From a checkpoint of a small transformer trained on Wikipedia.
Architecture: no biases in attention or MLP, tied embeddings.
Training: a variant of Adam for these matrices, 8169 steps.
MLP neurons of a small language model. Each row is named by its layer, matrix (gate and up: input weights) and neuron, and shows model dimensions 32-127. Each number is 500 + 50 x the weight over its row's rms, rounded and kept within 0 to 999. Numbers have three digits each. A neuron's up and down rows have the sign that makes its largest values positive.
A block is one neuron, or neurons of one layer that tend to fire together. After each block is what it responds to, as a language model described it from the Wikipedia text at the highest values.

L3.gate193:531484495586492483508453397351496507417533522545572561500501553404460437486484530468520546567449496484553491521538459555484530527531459510521529475448516435534434555471427455473500532426551441535508500534472506482551468505518458530420387577494558490449538457450411461506466622580446505386
L3.up193:462599527348547431451491539615487465546520471554435484557462502498518502504458494448460453420496447529482428511512484513545546429533503538504500414582473533418512457529489480485463552540451479573519524508565424552516450526539601551632563438476581537487505505519496573486586381570646436581
L3.gate309:486496475417512458503465452539480458459624543447562521511547411538517487488601459415482476550559588436603476377460483479500523406446511535395561551542533530576478498509574453499387447489522499444513477513515439509529463459545514533490440497458537420478529433556493501486510510495388447516
L3.up309:455571559512530426532464453512412487481626553513579548522578409526523439522547460469501538533498581490465490467510456499457532529540455540468538463534481529496532640525539519536402419512446446451488449529460513540483459500551582588578445477507524500407616409633463463428520477538398552465
L3.gate455:499524558572538529469500430478483530485503492478540512532545490504536519570476472559505499423523385501395594636513528438397499483426428522441558537437425524466498525489447507479526491584456557487497404565565465510463541501488492535553471576434414466501600539488474491465452597468534513430
L3.up455:502534607490550553509522558450485477481532496533555558472464500544474389517541499497486459500468401511406529561567441472470556532487435554517367604581503523408509515629547533479474550528398529487527507542650511411531560550477559598561387580537493458565627498497470489455436503428412547486
L3.gate648:528602514461510506554512417540519550450499572467581480512480474576560460455461486505480558523535426504468527542505514420463538554527516515452479514438465492469522466540466513517503471625580531431434474577523556485506517477501488499487430546490467478479534509608451528483464574479504521525
L3.up648:551537460519514542454497476531496527460571551572562541411457485508519445580489421508480426400502502438440552533598438480411632611447444511540354621433414428496565496489489481523521480565499560466440420522515457640482507537571551549518452526459495502451534480509512491574514489485509598502
List bullet hyphens

L12.gate408:616531464506487509496415509538507591556498373568486494550455517496479464546524437496498513484559462385451508488549549434446511504485515533560445410506482528472553426516476438464502547441521572506465477438619521408538543484483399526578516491579470471453515418520439511581432548406504527560
L12.up408:460468544603548587537435563446479525517534526667581514495559496515510576436568526518537519455522491461459511514393491526471510465563555552491545442431565543495554477467366467430514461440541520481501533457454524481475515460503481493495498515461551487588535503518535475456486464555437454455
L12.gate658:483554450428465506462461552553513518512533485467561448543556420478420550514538479470497478551479480376483482521523471539486490452458491472520583431545549474494451455599413556460575541503528544446536480586425537505526421471491400579456490569593503433533520390477525522486454529525550488501
L12.up658:571510504469511430491508515490545436445407561529577489432466521404454562552449550437429380468494478515547452577521518565499541562563540486521562482490587549494477491411451525439526522503524520550520552474512451495486490419515480466457553444552543545449466386537439524442524448485544547550
Word-piece and row-start tokens

L12.gate298:502515439365531504449533521559525381521543488616463500499526426399487495484454506493505496421462490462586432542486558497393489426489420573460552533536494495420499412507406513491400612543561425489440557412458449563467479426440540511465558533469478515504463463464501377481472475545425449496
L12.up298:433523439599495502542549433443514534511402424433489565470569449484487494643394515573496527455465458588525540548566470620532444491527445532508537512504530555467549482491449512538498434444517525530505419432461406491447467528519503430396478557524515565547462485441464423471510493434496480561
L12.gate689:566496483532387467521498497487551442513548491486452573473509535416421580450440543587447518516422559530472444542421579584544514507508505454431442545547623526483551461520412516450493434488380548481520518412498447501482457453475567505431419509443463472512431538562435438418536520560494515458
L12.up689:424438499545507477451466395546484404545531473515458531566514527505465546449452469498516468513382564476568542478465597521507460559459517457530499499539558473450458426458431520487450494510543489498559510486554480462458518460461539529590519591450588450519437456527488426458531464466385466553
Compound word second halves

L6.gate157:461453545570336510356562498457426533466507557523519443480528481542516553551414598516465531588430493560477506459494529449507598414442528580448497566505491456616465447527505540482525516517579518567562442477530548539585512482490456439487547444427490464563549469463534500443510533441574475478
L6.up157:583519490513534442443433497501495446530567450545391505523512537401535527593420496490521500505526536623485505502539527438494591493493353517507511511463381518489587522583540551524358456483565461561470445531473445536535491455563579582545520533496489476423424459516459502507510485523477509463
L6.gate254:392523508446552432502461491493458466440486580498543497480546424472495471385508408446511503413485536502514574524438515581459488529554455587611477540457477516546418559463518552530461509494510373536542507371518535558524481485522533558531540455561458510426457495467501493567549511525500520591
L6.up254:465547517444596414496454452601463538480486468471497444523572478527540494446518541495569524528525372459559489519456524530441545523507491506571546578488448479513463515559543520500500508535420469502467559497520584505449407538410589526512486512434435409465523543435529490525609584538542552466
L6.gate378:496531539547423513527531559542502434449513506553507446486624449515505532589496518542533451543510539528468506534469554539525528369464571538466516504457449524518488389453463487518516584478502415577530543538561527514541538543494477532493529617491448527540465407515478529472417514501485481574
L6.up378:518575499518423508522558511529500479438502416412553518489594455518496544575533598555583500571440527462528494503514555553496472489532527474537532576448482467552526521523512513544442543524509524518575501554514538512478605530570478471514502578462458495530450421511507514497512464564575427462
L6.gate442:552593411484472475463458572485489425441551568530482444526513484464517466529499464416458488522521562546356501434459491510512471519510569506524528490413448527509464597524555537525512473511486446423501422538607485432547473505512494543438570552425421493601563548466490500542509536373536502500
L6.up442:447599471415459557554423499476501475525503467573576486408501497454548520486527469508508433534438429491495501473529500454516622556457524474488501500469422497492436483554427442380463539455508591549580473568485568554504461373485502407486436595487473442485533527458585596427564436549541562468
L6.gate503:574447476454483500486462536549411470532487553581457525534452553499462458439470429517579446490455594480442538470454607605534573481466463451433381587514492476504448554524451596517475533479515432491373570505532553477495519503500549560527454497401520568477494511506527431552491502501465491588
L6.up503:523485485479490449535478524458512482455495527500443492455497562528462485442505431552532494453497637462546532512431644581444478524402482493486391498430451496499493529435581537451479473518454461520448431462525567536381524559544541550509498553458480454468568546536510514533493491447520542526
L6.gate535:588450478473490489504482501520390496464530570482463486412453541443498578462513454365571525420497510457495482491543488496510613514518530510511457486526514450540597494546525483494444516400532494542484564493457546491515508522522480490590450527484574475449500389503500499441504456469468519542
L6.up535:428633487498449447533429469530467487596509491485502503507493515471531506490453428533446493528516525472488419425542563497479544519484533496438546585454442514443428480516446600602473432537566484550476520439386548507631455565551444522477478500468422457445405518468544562486503470466506493475
L6.gate618:528538394462458504464425505428466519520565514502474459469407472469372556480430438433445448510504512430495470510564500498465535408500468542467439496483512614532557480506422394428528535402555548472516565530482483590594562538510535463533512560493586497610464481458502521526557537441449530549
L6.up618:440488536479445452495516507539508556478432494454491510503500580552460506406571422515434439576472531486475421569562561602620582447464542445488478503470444493525554509412420533483538427440497491503570495482557571495602515613521522484578438418441478510498607463487509542482515496501527441511
L6.gate727:529445457422531505364498502586489445467551539549544509497472517525525466517569422415548408402483479444488462502500508521509573572452419551555454546462438492517459406515464508492539390438504510475490549524580484500633510524618477521502453567554549456471545426516536498486506460538497518589
L6.up727:487497559431497442515521507497452546475527476540492460406515509553442493557494508491480508527419497491481388479479495459468618586514511528466417638519561557548547508609505488503506451540535569533448473574533518507595576543572549614482470536502535439481494479427514530380451542446434474477
Word-initial fragment of split words

L3.gate90:473512593463541473563426527533530499611430395577461562558432530494430423496588522471529447436468502429573511447625502498571508425499470481536485508465441489494462554524540490517425554474470507448475486528546423498525534543498466473461512511421487530475481545496482519501549526446584548486
L3.up90:443532495557567455534507441503413519552459514604378452493525505403533510475571530499446501459614502553472533429516540419466534456481423554491524486432486550519539445518510558458470500507499509540524485514464584470476397475495539534516530394466528418549434499460519560650535540487579529445
L3.gate100:550520492471434526482518550544556475656560540486385552543469441513470574510544484468456445429340535507455496430502605526549571483506501442464526436563510511503538442495565426493418476391514450505526579542631547587522446389525571504570512411504503546490508531457577577484506497447489461451
L3.up100:521551496541472513529552484498487505594534512544451572544546536501425472505416472554486458484412515469450515495586519551481495540494502392489498459523519520498584433458469470491510426506443464500560473547590586618522472501466502438571440477459482557562451600463481610459606445438557575497
L3.gate205:594563435380633497481468455476506426502510502561443457477487477544507535554475488488519467530438512568473484483504527520491412357602445530575504452531544480507529472487520573464502525405559575522544485564539472522533489491511536511469569453591575594525537429531426454476520468513447530548
L3.up205:470528475405581431472529481482449483542446493575430503435539426493573527491529442536519531504462522555454446494538519503467490439583505539587499466513505515608550443467508541518500586463505576470456455547547492490477451495554502493489465484559522520508513426484389486431524420538566595563
L3.gate515:509548556508548404494523418496402453529450444478528417520537456474526486498443515491431443500455489477537532556482589494452561427532527565497510536487399615482472421453510493461423512572437502508489562536520541572534486563529467516522505521495423531518489582557453506456530397491600559606
L3.up515:565516496398508533595489548517509538507505552506427425486530467569526498528551500481475506447497476516531550518576585579517437467591435569506547524523378540461529468554536525524470501417587433600503455474480557512509504534478589450426566561541466459460393531367566494543580532537461486526
Word-initial fragment tokens